python train.py --num_hidden_layers=15 --hidden_size=192 --head_dim=96 --rope_theta=10000.0 --rope_fraction=1.0 --qk_norm=true --attn_scale=0.112 --tie_word_embeddings=false --init_std_qkv=0.045 --init_std_o=0.00822 --learning_rate=0.0126 --lr_mult_down=2.0 --warmup_steps=127 --max_seq_len=256 --max_steps=9282
MLP neurons of a small language model. Each row is named by its layer, matrix (up: input weights) and neuron, and shows model dimensions 48-175. Each number is 200 + 30 x the weight over its row's rms, rounded and kept within 0 to 999.
After each neuron's rows, "fires on" lists the tokens most often at its 100 highest values on Wikipedia text that the model never trained on; "fires after" lists the tokens most often just before its 100 highest values on Wikipedia text that the model never trained on.

L9.up711,172,252,203,225,157,224,184,220,191,230,192,159,229,212,197,215,189,218,224,221,197,182,221,247,210,205,214,126,205,210,183,221,188,256,284,152,213,176,192,192,189,262,217,181,148,120,159,183,239,182,208,173,199,129,224,262,197,207,223,201,281,206,201,224,179,187,230,204,155,188,243,155,233,208,221,176,122,176,171,165,189,240,172,184,194,255,222,228,191,181,149,160,166,214,211,243,176,215,206,210,202,206,187,231,209,161,227,171,234,208,229,223,193,169,198,236,239,208,179,239,216,216,159,235,212,190,262,208
fires on: "v", "r", " the", "h", "ject", "ly"
fires after: " re", " under", " over", "g", " Re", "-"

L2.up295,184,177,156,226,225,170,149,237,200,246,190,190,184,176,240,200,173,202,193,183,199,201,178,196,195,178,246,213,219,216,222,175,214,154,207,181,243,190,179,199,204,203,163,216,219,197,155,177,95,164,209,232,206,216,250,167,225,167,178,226,187,185,211,222,201,202,182,174,204,216,208,281,211,261,186,193,180,176,200,197,220,155,178,187,215,203,239,183,220,195,160,233,199,205,178,173,148,185,140,223,231,215,155,201,240,203,246,220,211,167,145,223,172,194,191,184,230,191,136,216,185,184,207,161,222,141,217,195
fires on: "ide", "le", "usic", "ge", "ings"
fires after: "s", " al", "l", "es", "z", "f"

L2.up410,196,147,176,202,167,223,215,174,290,134,202,241,174,204,212,183,219,174,210,222,205,209,216,195,177,181,181,239,161,189,255,199,202,215,193,239,187,179,163,153,260,209,172,123,197,227,133,208,160,205,209,249,175,189,198,220,193,180,149,187,193,192,204,170,245,197,210,216,203,237,193,233,212,189,209,196,211,207,177,181,202,165,210,179,170,215,236,199,146,166,225,234,201,209,187,173,187,203,186,166,210,200,182,191,223,150,197,211,222,239,223,184,224,176,188,197,234,202,222,207,198,231,164,182,194,213,218,228
fires on: "ing", "o", "ust", "oc", "at", "an"
fires after: " B", "er", "b", " b", "r", " T"

L10.up59,182,201,162,187,155,196,185,174,162,157,173,186,197,182,229,187,211,220,201,282,172,225,209,176,147,231,199,184,218,179,208,175,230,205,194,237,212,178,269,197,216,245,179,164,205,230,188,213,205,261,194,209,226,190,190,166,239,216,164,240,228,243,162,201,203,183,207,206,168,198,233,229,155,164,225,129,198,218,218,167,177,179,189,244,199,187,197,233,212,199,223,229,211,172,154,238,196,187,218,203,147,205,158,183,146,201,189,269,200,180,132,213,183,182,207,168,188,194,251,216,214,236,175,139,265,211,257,150
fires on: "al", "oun", "ra", "it", "he"
fires after: " C", "ch", "c", "ar", " H", " c"

L2.up405,245,211,182,174,183,219,224,218,212,223,209,245,231,197,168,273,220,229,236,228,198,187,203,208,193,195,231,185,196,169,238,224,235,215,216,180,179,208,201,253,163,168,188,211,189,141,172,187,249,191,221,225,221,162,238,244,200,242,188,201,235,226,222,180,218,192,207,144,260,197,211,226,215,205,203,170,193,205,188,208,241,150,143,238,292,269,181,258,227,202,226,176,204,266,171,210,207,155,146,197,218,170,162,152,112,201,153,191,180,156,207,218,170,169,235,223,169,195,210,182,236,213,200,226,160,176,198,184
fires on: "ist", "ue", "n", "is", "e", "est"
fires after: " D", " d", "d", "y", "D", "t"

L12.up265,203,172,187,200,254,209,192,216,183,218,248,257,171,192,224,194,189,152,210,211,195,141,174,204,208,154,177,201,211,166,175,247,173,276,252,182,170,188,241,229,173,184,204,221,211,191,139,244,218,201,211,153,208,202,174,147,196,226,169,208,196,210,196,229,216,229,174,182,170,203,230,199,184,242,244,152,188,153,192,184,194,231,176,191,233,227,220,169,177,209,202,218,188,201,211,263,144,193,250,189,209,245,231,209,219,163,228,137,180,267,221,212,195,220,218,212,236,189,206,210,191,187,188,204,257,238,188,258
fires on: " n", "th", " h", "ff", " w", " app"
fires after: " a", " A", " was", " C", "'s", " his"

L2.up149,163,215,175,224,253,245,195,214,216,199,182,204,192,148,256,189,188,236,203,143,178,240,215,167,184,251,227,199,208,190,201,212,193,208,202,217,191,203,170,177,152,216,182,206,194,226,155,177,266,280,180,226,231,213,234,212,180,206,254,175,170,202,194,191,224,177,183,170,193,241,149,205,195,205,201,179,206,225,175,206,138,264,202,187,184,224,191,184,176,244,166,242,216,138,188,197,189,192,238,220,174,192,183,175,213,174,234,183,181,212,197,193,218,171,204,195,213,118,184,198,194,154,226,201,241,227,301,195
fires on: "N", "ular", "ary", "y", "ge", "al"
fires after: "k", "°", "″", "r", "od", "B"

L2.up283,200,216,232,190,187,210,167,185,210,180,230,216,177,224,194,236,203,119,212,162,188,171,218,210,203,211,224,295,158,192,233,170,204,198,152,265,189,199,184,169,211,204,173,217,188,175,164,164,191,164,190,181,183,214,219,173,157,197,201,179,180,193,231,183,202,184,196,205,187,177,201,192,210,244,202,178,186,194,222,164,218,161,189,226,233,196,207,150,202,202,225,225,188,197,196,173,230,172,187,200,188,181,198,184,195,224,206,214,189,206,214,194,204,155,208,209,288,194,200,198,170,205,190,42,215,210,190,207
fires on: "re", "oy", "oc", "es", "ut"
fires after: " b", " B", "b", "ro", "B"

L11.up587,194,212,227,198,221,185,191,192,166,192,219,195,134,193,156,195,223,158,233,153,174,138,185,213,178,183,181,168,221,231,185,265,177,207,224,246,143,188,185,168,229,197,188,197,162,150,183,184,143,210,267,207,208,250,247,172,165,188,166,246,172,204,238,214,225,231,138,205,201,236,219,254,162,220,166,194,238,190,146,189,174,225,194,223,166,239,193,210,169,239,174,217,175,218,166,192,199,231,228,196,188,170,183,241,186,174,242,199,190,183,223,161,220,214,222,214,218,202,159,227,150,198,169,233,226,268,210,261
fires on: " h", " f", " w", "ife", "her", " gr"
fires after: " his", "'s", " her", " w", "at"